From a checkpoint of a small transformer trained on Wikipedia.
Architecture: LayerNorm before each block, learned positions.
MLP neurons of a small language model. Each row is named by its layer, matrix (up: input weights) and neuron, and shows model dimensions 160-255. Each number is 50 + 15 x the weight over its row's rms, rounded and kept within 0 to 99.
After each neuron's rows, "fires on" lists the tokens most often at its 100 highest values on Wikipedia text that the model never trained on.

L3.up290:52 70 51 44 91 42 43 76 22 59 54 55 41 57 32 63 69 63 61 64 42 64 63 39 73 48 56 53 29 33 45 53 63 38 59 34 31 43 41 64 53 44 58 64 31 50 82 74 46 43 72 53 65 57 35 50 27 68 36 16 46 68 69 54 58 64 35 37 38 51 46 52 60 35 54 47 53 72 46 36 73 47 69 41 25 67 47 46 55 55 65 54 46 52 64 24
fires on: " ac", " stud", " ev", " var", " ", " gr"

L3.up22:57 49 36 00 64 66 49 55 64 54 53 55 30 54 55 51 53 57 56 24 59 67 37 36 25 38 74 50 58 46 76 31 57 30 49 41 70 59 68 79 51 37 65 55 54 65 61 35 48 65 62 48 37 66 54 49 44 59 72 74 49 41 37 58 71 76 51 21 60 52 35 21 31 25 14 63 46 43 35 46 64 57 60 44 46 24 59 47 57 49 52 59 38 32 38 58
fires on: " of", " at", " in", ":"

L3.up250:61 66 52 37 55 25 56 54 35 50 57 37 31 65 39 25 48 78 64 50 36 39 56 60 60 53 50 49 31 47 40 46 51 33 90 54 54 51 51 56 38 49 28 78 52 39 68 58 53 43 75 51 71 80 71 55 26 57 53 48 74 59 58 44 39 33 53 50 16 41 53 36 68 29 35 35 45 31 58 43 67 65 30 26 25 57 58 52 41 46 67 21 64 26 82 32
fires on: " ", " s", " b"

L3.up191:61 32 60 19 36 72 42 49 44 26 27 21 20 40 22 48 64 16 24 52 43 45 51 53 24 55 20 76 75 40 40 58 62 42 56 46 33 46 50 38 66 47 78 42 36 27 55 49 37 22 78 51 48 67 44 59 67 51 54 67 41 32 54 43 34 59 53 58 60 66 27 35 50 57 57 49 59 56 69 62 69 77 78 46 35 37 32 47 33 37 49 63 40 58 63 58
fires on: " It", " Fl", " T", " II", " fl", " V"

L3.up437:61 53 39 47 33 10 48 39 44 62 43 34 61 57 58 77 40 24 74 52 59 76 43 45 36 48 38 73 49 29 69 65 77 31 42 42 36 45 61 65 39 46 53 30 73 35 36 54 64 29 72 49 52 53 55 62 65 64 35 29 57 70 55 37 45 59 29 44 24 36 70 33 75 46 46 81 41 28 58 55 61 36 62 28 09 37 57 65 69 67 43 28 45 52 50 60
fires on: " m"

L3.up707:44 70 50 37 43 30 22 28 54 45 33 45 36 74 31 58 49 52 60 62 56 90 93 54 43 50 61 39 31 38 63 61 65 55 52 35 09 28 67 53 50 51 34 39 57 44 56 53 79 49 35 79 76 67 62 68 61 62 77 27 49 57 47 47 50 59 52 23 60 28 49 36 55 59 36 38 54 76 17 50 48 41 48 48 60 38 25 35 37 84 58 36 70 53 41 60
fires on: " ch", " The", "The", "Ch", " the"

L3.up732:70 58 61 45 45 58 56 55 35 59 32 52 31 59 25 61 53 45 66 59 45 70 62 29 39 35 41 65 56 40 49 52 60 33 44 74 34 55 67 48 24 48 56 59 57 69 50 63 60 25 92 35 41 67 54 64 52 65 70 72 44 62 50 70 34 57 76 31 62 40 71 45 65 77 03 48 79 74 62 45 38 60 35 46 65 40 32 28 13 11 76 48 60 61 54 46
fires on: " d", " st", " h", " t", " ch", " sl"

L3.up419:63 27 57 61 62 24 66 67 34 29 54 18 51 36 43 70 54 69 73 37 40 35 57 80 42 33 39 68 42 38 44 67 53 55 63 78 63 48 42 57 63 55 42 36 54 59 63 32 62 74 49 42 67 48 36 49 29 55 41 59 60 56 62 62 17 31 57 70 59 27 48 70 61 62 25 62 60 64 62 31 33 54 36 65 70 58 52 51 35 27 23 47 60 73 48 55
fires on: " Bro", " Le", " Can", " San", " co"

L3.up496:43 39 48 37 67 58 45 73 46 47 51 49 47 50 56 59 73 34 72 36 52 56 43 52 59 51 21 47 59 24 45 56 55 24 68 78 48 25 59 39 44 63 24 64 92 74 38 75 79 29 75 68 61 73 43 36 71 51 28 72 56 51 53 27 22 38 32 58 41 37 56 52 66 25 18 45 43 43 61 34 55 77 41 26 75 77 77 55 43 20 67 29 56 29 65 39
fires on: " b", " B", " cr"

L3.up647:41 53 48 31 64 42 73 78 82 45 24 79 44 66 52 49 64 73 37 21 60 68 69 53 59 32 57 70 73 56 07 38 37 38 37 58 50 49 41 57 39 37 17 51 48 59 45 55 66 74 50 60 44 46 71 42 73 51 41 24 56 48 60 74 39 35 57 58 63 34 52 51 35 45 26 47 46 71 64 36 60 50 74 37 60 55 60 58 65 69 52 45 65 55 56 50
fires on: "ac"

L3.up600:57 75 54 44 52 40 47 55 52 50 47 72 58 35 55 28 70 62 29 72 39 39 68 35 54 35 47 41 38 65 40 18 61 30 46 66 53 21 45 35 42 57 30 43 61 77 48 76 20 27 52 66 51 37 22 40 39 53 70 47 45 44 57 65 16 36 49 89 34 59 55 88 44 60 61 40 40 60 47 63 43 46 41 44 70 46 48 43 34 53 36 45 58 23 55 54
fires on: " not", " se", "==\n\n"

L3.up739:59 52 58 51 51 47 37 53 40 44 57 64 48 64 44 69 55 57 76 47 42 67 44 29 45 36 22 66 48 50 48 42 67 22 65 55 50 54 66 67 49 67 34 73 78 72 59 56 87 29 53 72 73 71 64 63 42 39 26 58 46 60 51 50 34 50 30 67 61 49 68 53 67 34 44 68 43 34 75 17 87 78 54 07 45 47 67 72 75 57 73 30 56 52 47 35
fires on: "il", "r", " s", "l", " ar"

L3.up713:60 59 70 34 48 40 16 41 91 44 68 65 53 56 31 68 55 55 53 45 14 58 57 70 48 52 57 67 57 40 74 49 58 40 74 48 36 42 43 38 46 46 45 60 41 29 71 66 67 59 50 54 48 58 70 19 25 75 69 72 73 43 78 15 47 53 70 75 53 61 47 68 87 13 31 59 38 36 42 63 54 34 54 38 41 32 58 59 40 48 70 24 58 48 56 52
fires on: "'s", "'", "’", ","

L3.up742:42 64 32 40 51 55 63 64 47 47 34 55 57 51 34 43 26 47 50 37 34 30 38 26 66 55 25 65 57 43 64 49 50 71 49 85 37 42 63 41 44 47 45 65 61 73 52 69 61 42 64 71 69 67 38 46 65 33 75 59 30 48 56 32 60 55 83 49 50 56 44 50 71 52 42 55 58 81 80 64 44 29 27 55 40 54 52 39 35 40 63 60 50 32 69 50
fires on: " d", " y"

L3.up3:34 58 48 54 51 59 77 66 33 39 04 28 37 47 15 43 59 92 18 40 46 42 69 48 55 57 44 61 74 31 49 42 57 51 61 54 43 43 49 74 34 55 47 84 30 41 53 33 46 71 59 64 57 74 60 50 20 50 46 30 45 61 79 55 70 47 64 29 67 38 72 33 44 58 34 36 53 65 46 32 44 69 32 40 54 53 38 50 42 48 75 31 76 38 65 36
fires on: " ex", " c", " spec", "-c", " stud", " disc"

L3.up571:58 42 47 53 86 46 45 59 37 29 64 50 32 94 65 39 69 32 60 30 51 25 39 51 78 48 51 80 69 40 54 34 59 45 43 56 33 63 62 75 57 63 62 55 27 67 48 43 68 49 57 72 64 72 56 75 35 45 70 29 70 70 59 44 38 34 20 46 61 39 20 38 79 63 45 72 51 42 46 30 60 38 27 33 31 64 56 43 51 31 47 47 70 52 41 55
fires on: "istor", " based", " music", " ", "oman", "duc"

L3.up846:71 31 69 44 62 65 29 47 57 36 62 71 77 46 82 34 41 34 64 63 60 42 77 72 39 42 63 72 22 43 71 55 85 38 55 43 61 50 50 29 51 53 67 44 68 64 70 55 72 54 50 87 50 60 76 35 56 61 34 66 39 51 49 35 36 58 22 61 47 41 80 45 82 17 42 23 58 60 33 57 67 70 62 46 36 73 62 57 56 50 47 52 56 34 46 54
fires on: " his", " and", "'s", " to", " ("

L3.up314:58 50 66 32 56 46 74 42 33 50 48 49 60 67 11 56 48 28 65 52 54 63 67 55 35 55 63 71 62 28 68 66 43 43 52 71 67 44 67 55 31 55 62 64 59 83 68 53 41 33 47 46 46 53 67 55 35 69 41 59 42 42 76 43 57 37 56 36 36 50 64 28 72 41 48 59 61 54 61 52 56 46 30 66 63 26 54 72 24 58 72 51 56 52 96 47
fires on: " com", " qu", " b", " appear", " w"

L3.up696:40 31 61 57 53 24 62 53 46 43 53 45 52 42 31 67 35 54 29 25 60 71 58 75 70 10 00 60 55 25 46 60 47 29 73 62 37 31 37 38 40 66 13 59 43 30 63 44 51 41 46 61 42 71 46 62 44 53 78 14 29 68 95 62 48 43 36 76 40 51 59 58 49 64 28 69 57 79 50 39 50 33 78 42 58 34 47 42 43 65 58 46 48 35 62 43
fires on: ".", " Mo", ".S", " R"

L3.up487:40 48 43 46 69 86 57 58 57 36 64 61 48 75 57 46 58 34 65 71 45 58 69 59 40 50 47 50 43 59 52 49 74 50 48 38 55 51 69 51 65 47 85 40 66 75 60 55 31 56 62 49 40 71 72 21 29 62 37 48 47 25 50 66 47 66 43 19 54 29 40 57 45 64 37 34 61 66 25 63 51 42 29 57 28 38 55 31 57 47 41 47 77 29 44 51
fires on: " by", " at", " of", " Cent", " Gen"

L3.up831:59 27 60 36 51 27 40 27 38 33 29 29 47 54 54 40 65 91 29 38 45 33 57 38 54 53 53 42 74 19 60 67 41 48 79 66 41 49 62 75 62 36 39 37 50 56 34 74 53 92 51 65 50 65 81 56 58 56 44 25 63 57 37 42 55 47 43 20 39 58 46 53 93 50 61 55 45 44 33 26 34 66 52 39 57 49 39 62 49 60 76 40 50 50 56 57
fires on: "aint", " dist", "urr", "ordin", " ext", "pr"

L3.up775:35 48 79 45 69 78 55 60 68 39 24 49 38 44 29 15 77 48 21 76 38 36 72 84 64 42 64 36 35 43 18 32 58 71 38 79 54 43 62 45 48 38 08 50 52 53 55 75 63 50 26 55 53 47 30 55 35 43 42 47 40 43 34 42 22 33 55 55 58 35 57 56 38 37 55 53 78 48 58 58 59 62 52 52 67 69 51 56 50 42 51 50 43 49 49 32
fires on: "if", " se", "oun", " be", "reat"

L3.up901:64 39 56 41 37 34 35 37 38 50 46 74 27 71 30 23 61 49 52 66 40 33 52 53 51 56 66 49 31 70 75 57 84 60 33 57 30 51 39 66 84 56 66 40 35 58 47 53 61 69 35 56 33 38 60 40 40 36 46 15 59 47 52 13 38 66 38 46 21 19 57 43 50 40 53 64 45 38 31 38 37 71 33 55 62 26 66 49 43 57 70 55 41 48 67 32
fires on: "ost", "ant", "ent"

L3.up948:41 31 44 37 71 30 35 36 76 46 46 53 59 36 26 28 43 54 47 20 47 21 67 46 44 26 37 54 37 09 46 38 32 88 40 35 40 40 50 59 35 33 45 65 68 53 45 51 44 61 43 56 42 51 42 44 74 57 51 37 53 29 53 51 48 39 60 46 41 10 71 57 53 65 53 45 66 80 45 40 73 28 65 31 64 36 51 49 51 42 26 45 52 43 74 56
fires on: "ts", "In", "ac", " In", "S", "G"

L3.up889:53 51 38 42 35 46 29 44 41 52 55 69 67 61 39 29 49 52 43 74 45 46 45 64 47 46 63 56 55 46 74 53 75 75 33 48 64 43 65 40 54 44 61 24 60 55 54 52 57 43 54 50 59 49 37 55 51 62 53 70 29 44 42 45 47 50 67 51 81 47 35 36 33 08 41 45 57 38 44 59 70 60 43 49 35 33 55 41 65 49 88 51 39 44 64 38
fires on: " and", " Total", "'s", "ove", "ing", " or"

L3.up164:37 57 67 40 68 84 39 54 70 25 44 66 44 58 52 43 44 50 54 40 43 60 41 30 44 58 44 59 44 43 54 56 23 42 71 48 45 68 61 84 33 63 52 29 40 46 83 68 50 66 50 46 61 68 19 63 44 54 61 30 45 52 56 65 73 45 65 64 34 39 48 39 32 65 52 54 34 19 42 41 53 25 24 58 76 62 47 66 63 59 73 61 36 48 51 54
fires on: " /", " |", ":", "|", "2"

L3.up197:35 42 66 45 57 55 36 22 53 54 70 64 59 60 34 59 68 45 56 40 28 69 50 45 50 51 42 60 25 63 67 57 37 35 63 46 27 58 63 41 72 27 32 73 69 22 61 82 49 68 34 54 49 63 70 43 29 61 63 62 30 50 46 64 26 83 43 59 42 44 56 29 55 33 43 47 57 75 22 50 65 28 45 43 47 50 36 63 52 56 44 34 50 61 62 40
fires on: "'", "’", "hy", " law", "ual", "-"

L3.up327:46 74 49 48 58 43 36 18 73 50 49 60 40 65 58 68 61 58 62 42 59 59 66 65 53 46 48 66 61 50 45 56 50 82 64 37 16 49 63 49 66 62 60 64 60 52 42 67 80 33 58 75 52 46 54 50 41 34 48 63 48 42 39 19 60 55 31 58 46 27 39 26 54 30 50 67 55 51 46 51 57 35 47 50 58 20 53 60 30 47 71 34 48 44 77 25
fires on: " b", " B"

L3.up471:46 36 44 57 72 77 72 54 60 53 52 25 34 48 14 26 64 57 64 33 45 21 41 16 65 48 68 59 46 38 61 22 51 95 40 63 55 69 70 54 14 59 81 85 58 56 58 63 41 39 45 41 45 47 45 44 59 59 46 32 50 19 50 45 57 43 59 53 49 60 53 51 51 40 51 50 65 43 29 47 23 51 79 61 72 63 29 41 44 14 45 66 56 48 71 54
fires on: " his", "==\n\n", " played", " received"

L3.up324:43 67 31 39 30 23 66 33 35 49 32 74 43 31 48 48 69 36 57 52 63 45 50 45 58 28 43 56 61 27 80 65 38 84 42 42 66 28 79 52 55 70 41 37 61 51 40 77 68 18 68 72 57 53 66 42 74 57 27 48 41 54 43 62 47 77 43 34 23 46 59 69 60 43 44 55 74 69 69 26 50 22 26 43 56 38 34 62 48 37 40 62 37 60 73 27
fires on: " cont", " int", " imp", " inter"

L3.up172:57 47 56 49 60 51 47 62 39 38 64 53 53 45 78 49 56 49 95 64 50 64 46 68 45 48 18 66 51 51 57 58 49 45 57 26 63 41 67 32 54 44 44 60 73 61 39 47 56 28 60 54 33 50 57 26 62 64 47 42 42 60 32 30 37 50 46 48 43 56 71 57 81 56 30 44 55 71 36 64 51 73 31 33 27 37 61 72 31 78 55 55 55 48 65 41
fires on: ")", " m", "M", " l", "P"

L3.up458:52 63 56 38 40 34 38 59 58 54 40 22 25 45 57 64 55 65 27 36 53 40 57 57 48 42 49 61 66 41 35 52 26 61 65 54 26 36 71 71 49 66 48 44 42 49 64 75 24 22 46 50 60 64 28 77 35 61 77 63 68 71 53 10 41 50 63 27 40 62 33 49 61 42 56 68 65 51 55 55 57 43 58 51 50 36 61 30 54 66 49 56 55 59 71 23
fires on: " Sh", " br", " Bl", " has", " Sw", " fl"

L3.up944:37 58 45 35 20 82 25 49 45 12 47 56 39 56 52 73 29 55 59 38 57 43 41 46 66 46 26 50 55 30 70 53 45 56 82 42 34 68 68 52 64 42 66 77 64 31 39 76 37 58 50 44 53 50 37 56 18 44 56 37 49 61 61 51 58 66 35 44 18 42 59 47 95 35 56 43 34 40 34 37 48 41 73 52 49 39 73 54 81 65 57 63 44 37 52 66
fires on: " /", "′", "°", "20", ":", ".."

L3.up81:79 27 56 23 70 46 56 38 16 55 26 37 24 79 43 65 37 52 75 45 37 39 57 32 44 66 45 43 39 52 53 72 46 58 35 71 35 39 81 37 32 48 14 75 63 56 49 53 30 50 71 36 44 60 40 43 72 62 61 55 56 44 57 50 46 43 50 41 18 63 39 23 51 40 49 74 51 66 86 52 52 62 54 48 23 34 45 75 36 11 85 31 59 52 64 51
fires on: " res", " station", " dr", " .", " it", " career"

L3.up667:54 73 50 54 47 67 30 45 61 34 43 44 52 40 37 44 60 43 53 71 42 36 84 24 43 08 69 43 76 52 46 61 58 47 49 82 45 35 68 21 42 62 15 50 48 99 40 50 56 51 45 60 49 60 50 83 56 46 32 57 34 75 57 61 34 16 88 56 74 62 37 35 66 68 49 26 38 50 52 46 56 54 59 27 45 39 40 42 33 64 78 41 69 43 51 55
fires on: " ch", " sc", " sh", " st"

L3.up486:51 55 24 38 51 43 64 52 63 47 56 54 38 73 50 14 78 49 27 23 37 24 41 40 55 50 52 52 50 58 78 54 47 68 34 72 43 47 64 53 64 40 64 99 55 44 50 53 54 46 61 58 44 38 11 60 59 28 55 61 53 27 41 33 20 43 69 46 40 39 61 53 61 40 36 65 67 29 25 41 34 57 30 59 63 48 66 68 55 65 71 48 46 41 67 21
fires on: "ost", "-y", " appear", " run", "ld"

L3.up851:44 76 62 22 25 70 53 65 41 38 63 79 47 52 75 45 52 46 34 17 43 63 46 54 50 61 43 46 66 61 37 43 52 46 36 56 52 61 60 42 41 32 07 69 53 64 80 72 39 31 26 41 44 61 15 41 63 43 69 60 41 49 61 48 42 23 66 64 36 46 49 70 36 54 49 56 35 40 19 59 38 50 45 59 46 49 69 64 40 63 68 78 47 58 72 24
fires on: " not", " |\n\n", "|---|---|---|---", "==", " are", " they"

L3.up407:71 47 62 58 44 26 52 39 35 62 60 40 28 33 39 74 46 27 73 34 59 91 77 53 51 35 37 57 57 43 44 78 52 20 64 41 30 34 64 34 35 59 26 54 51 50 55 59 63 61 49 67 27 67 64 37 36 78 49 44 48 71 51 26 57 56 25 56 33 54 61 60 70 51 47 46 62 50 40 30 89 26 56 33 53 43 49 48 62 71 31 32 41 72 62 58
fires on: " Ar", " ar", " en", "por", " Par", "oci"

L3.up573:29 68 47 49 31 62 51 56 52 39 37 42 37 42 40 75 79 42 45 49 62 73 55 67 69 42 55 46 58 42 46 35 58 53 34 46 53 42 58 49 42 57 61 44 33 71 64 70 54 46 38 67 82 67 35 57 60 54 53 37 49 60 65 15 63 72 64 48 29 42 38 40 42 70 47 54 57 51 54 58 68 58 53 49 67 44 48 57 43 61 68 55 72 48 45 25
fires on: " sh", " Ch", " ch", "Ch"

L3.up108:51 16 61 50 49 47 55 63 49 32 32 45 24 62 25 49 76 49 50 58 44 55 69 13 69 39 60 50 65 48 65 45 69 38 54 70 41 55 77 70 67 32 52 67 46 52 31 53 86 68 47 47 67 92 81 68 28 52 44 49 60 79 69 53 48 63 64 47 41 34 47 58 59 73 52 43 32 24 25 44 53 43 31 33 50 43 46 47 47 36 79 43 34 31 50 28
fires on: " ch", "ch", " min", "echn", "Ch", " second"

L3.up542:65 41 64 37 60 66 47 74 33 29 42 79 72 46 49 36 82 63 37 38 42 55 51 61 63 32 62 42 69 64 32 61 57 52 81 51 35 37 48 57 43 26 30 41 39 53 36 56 61 75 34 34 39 33 54 43 33 81 51 56 34 57 48 53 25 51 71 55 54 59 33 59 46 38 25 45 70 45 44 55 65 53 17 34 51 45 65 62 51 28 67 54 48 55 58 51
fires on: "ip", "ail", " Pat", " Cap", "ief", " final"

L3.up523:40 56 47 29 51 45 47 64 46 47 42 46 46 43 71 77 26 74 73 47 57 58 52 49 70 40 49 57 40 59 49 58 31 53 35 65 50 62 54 41 37 49 59 47 53 46 51 36 79 34 95 35 58 77 83 23 53 57 93 60 42 60 72 40 47 60 56 66 27 63 41 53 31 20 55 18 53 57 54 28 49 39 66 59 61 39 65 37 35 58 44 56 64 52 58 46
fires on: "==", "omen", " le", " Me", " me", "===="

L3.up967:56 44 48 38 42 53 76 80 46 53 44 76 20 78 58 45 52 49 60 70 61 44 42 64 43 44 37 61 46 77 42 45 76 54 26 43 50 45 58 50 76 39 62 78 50 40 48 49 39 60 49 23 56 32 64 29 44 31 75 28 48 36 52 36 53 73 46 63 48 47 55 43 26 52 62 86 58 53 55 44 43 34 63 42 42 48 42 61 30 49 88 39 39 11 55 59
fires on: "ent", "vent"

L3.up441:71 28 78 34 39 69 15 54 65 56 68 52 82 54 31 54 36 51 51 42 42 74 50 23 58 47 35 42 40 82 33 42 29 51 78 75 54 72 76 54 53 22 25 57 49 68 54 42 50 60 44 45 53 68 41 48 60 59 77 52 62 41 35 34 45 30 65 86 45 35 40 51 47 38 10 55 54 45 44 41 54 44 62 22 45 58 53 36 51 28 95 68 56 57 39 70
fires on: "on", "yn", "by", "son", "hn"

L3.up887:54 71 29 24 41 35 58 42 67 51 35 62 46 39 59 42 81 56 27 19 48 46 61 57 51 46 38 58 57 58 54 39 56 50 66 73 53 45 41 62 51 40 33 37 40 65 41 52 61 37 49 70 77 41 40 36 29 50 50 49 63 16 43 30 50 29 14 51 57 10 65 67 61 52 58 63 56 63 80 55 77 58 55 39 63 31 47 46 37 37 64 49 62 35 72 37
fires on: " re", " Re", " Y", " B", " y"

L3.up682:49 51 45 24 53 64 65 65 46 45 45 95 52 50 65 52 56 44 52 35 62 76 48 48 62 55 35 74 52 52 47 37 38 29 63 65 41 26 54 41 55 55 37 65 59 45 51 65 47 25 41 33 51 76 32 74 80 55 41 65 33 47 52 29 50 35 27 33 36 48 58 62 54 07 23 51 54 31 66 33 31 61 64 32 41 47 79 67 58 42 52 41 35 41 79 46
fires on: " th", " Th", " Thom", " L", " Em"

L3.up991:48 70 48 51 37 52 42 82 55 35 66 36 49 56 37 49 43 49 47 50 10 45 50 14 43 80 55 72 35 51 53 59 48 66 58 31 39 76 60 48 33 64 51 32 71 35 45 84 39 74 80 37 73 39 32 55 27 55 21 66 40 60 47 56 49 22 48 43 37 37 31 13 36 48 38 75 43 32 21 55 52 57 38 45 39 60 43 62 55 54 41 47 44 29 73 53
fires on: ":", " in", " /", "°N", "°", "′"

L3.up393:58 57 49 38 53 61 47 69 38 56 54 41 48 37 58 80 39 41 51 74 73 66 45 51 53 35 54 61 47 67 32 55 51 30 35 83 51 60 57 19 45 47 47 43 43 56 62 58 48 47 59 58 55 72 57 52 41 60 77 47 39 31 60 47 64 49 80 72 46 57 20 37 37 40 52 59 68 63 70 36 17 56 40 57 60 66 74 43 45 49 50 61 52 35 48 34
fires on: " o", " Me", " me", " Europe", "we", " bl"

L3.up245:62 66 59 37 75 59 60 41 48 26 60 52 26 54 65 23 54 70 33 44 51 71 76 38 32 57 65 76 41 42 43 33 50 40 25 60 27 33 42 43 50 58 41 51 45 63 25 39 57 35 48 35 65 57 77 68 39 47 31 46 39 15 53 66 21 41 58 54 57 22 52 79 43 62 72 48 66 50 60 37 65 61 65 54 68 38 43 90 29 59 55 49 55 47 46 52
fires on: " Re", " con", " re", "ate", " Le"

L3.up385:36 42 75 36 45 37 41 46 50 37 36 67 40 73 69 70 38 54 50 54 33 19 82 23 53 34 58 35 20 52 50 41 31 54 39 39 59 51 41 42 63 65 58 71 72 70 63 58 30 23 55 58 42 59 63 45 51 36 26 62 51 25 50 47 46 45 48 49 29 49 55 56 33 29 43 61 69 53 51 55 50 31 63 54 51 48 36 52 30 61 53 51 58 66 55 39
fires on: "le", "les", " she", " they", "let"

L3.up687:40 37 47 43 61 43 38 46 51 45 50 57 48 40 69 60 34 38 31 34 40 26 51 54 74 31 26 68 55 56 60 42 50 65 40 47 71 64 62 23 68 49 62 72 58 51 75 76 59 09 49 56 26 70 52 55 28 24 49 48 51 43 68 46 31 29 59 52 32 47 54 46 34 54 62 24 66 45 33 29 54 35 61 47 72 67 53 46 32 67 54 50 47 41 64 06
fires on: "les", "ks", " they", "ans", "als", "ars"

L3.up544:82 43 53 43 55 59 54 43 18 54 51 57 36 60 43 43 43 31 65 50 36 85 53 64 68 37 24 54 27 45 63 57 64 50 42 57 60 70 76 46 65 53 60 64 47 63 46 32 83 79 61 46 62 71 53 49 78 53 45 76 52 62 58 26 41 67 33 53 70 50 57 57 84 44 41 72 24 44 58 31 50 54 49 23 22 32 63 14 45 43 45 53 72 35 51 62
fires on: " act", " War", "ife", " Party", " child", " Act"

L3.up181:68 26 59 44 59 37 50 69 47 45 56 36 51 55 49 26 53 52 62 81 42 54 49 46 85 37 46 55 59 49 43 60 79 29 65 76 64 61 70 43 61 55 36 43 74 59 63 59 77 33 41 50 59 67 68 66 45 74 47 34 50 44 62 34 37 59 45 66 37 25 57 31 52 34 30 26 56 54 47 37 49 68 46 37 51 49 78 34 32 64 59 46 48 18 66 38
fires on: " ch", "ath", "ch", " Rich", "Ch", " Ch"

L3.up884:24 50 49 54 27 47 47 45 51 42 87 72 54 65 41 40 69 61 80 61 24 51 90 30 34 43 45 58 59 62 45 64 50 76 81 38 23 61 55 34 48 40 68 42 75 63 60 63 21 36 54 76 62 63 63 54 34 49 17 60 40 65 68 28 21 55 58 48 57 26 26 17 67 55 65 76 59 32 48 49 83 63 63 34 52 45 29 53 84 30 71 43 55 19 46 37
fires on: " to", " |", " about", " for", " at", " near"

L3.up490:68 47 62 41 61 27 40 38 67 46 79 87 59 60 51 56 55 66 65 69 36 56 61 51 51 56 36 60 20 60 24 62 58 63 21 25 47 41 53 28 57 53 49 55 90 79 39 62 73 40 63 77 53 44 72 59 59 44 43 67 43 41 70 54 46 34 34 12 52 48 16 29 42 44 61 50 40 79 46 42 61 35 51 51 39 34 57 42 60 20 32 46 55 32 41 52
fires on: ",", "ort", " As", "),", "orn"

L3.up17:91 49 26 26 93 66 32 50 48 34 60 74 23 50 55 73 47 33 75 48 44 60 70 67 37 74 69 65 58 40 69 62 40 49 89 53 32 55 46 62 59 28 50 42 53 69 48 53 52 26 69 79 59 53 47 46 51 45 35 65 36 72 63 56 41 58 22 58 49 73 59 34 52 57 41 54 25 47 58 41 80 44 71 54 31 63 62 58 52 48 67 26 76 69 47 50
fires on: " that", " ", " en", " ex", ":"

L3.up705:79 61 59 40 50 47 04 58 46 39 53 50 44 71 44 36 62 33 69 59 63 34 51 39 59 54 50 90 63 56 88 57 64 34 55 52 55 44 89 56 50 38 27 44 69 54 39 73 68 34 56 35 82 35 26 28 38 61 54 51 39 51 41 52 28 46 40 81 49 50 47 50 43 37 61 37 53 25 42 62 78 58 50 24 41 17 56 31 39 38 54 41 47 71 54 46
fires on: " ", "'"

L3.up912:52 78 28 30 63 32 54 31 53 46 50 67 47 71 63 64 30 33 76 33 28 48 35 49 57 52 24 54 51 43 58 21 53 47 71 66 39 64 84 40 70 51 51 81 52 61 53 49 48 47 47 47 46 75 50 52 19 43 59 28 66 51 58 33 37 35 42 93 03 44 43 62 42 58 41 42 41 41 46 41 47 69 38 39 24 46 73 71 68 47 44 30 42 67 54 53
fires on: "ont", "on", "ess", "12", "v"

L3.up527:43 53 74 55 52 72 40 45 24 41 31 30 31 40 31 61 62 63 50 20 53 83 63 54 38 39 58 57 45 23 75 53 37 45 62 52 36 26 65 77 71 31 47 51 33 41 54 64 58 64 52 68 53 78 72 46 40 74 63 48 43 41 75 55 65 62 23 45 54 49 52 33 66 42 29 60 51 53 38 37 70 43 64 49 64 31 39 67 43 54 35 43 68 67 66 54
fires on: " en", " al", " ac", " comm", " ex", " Ar"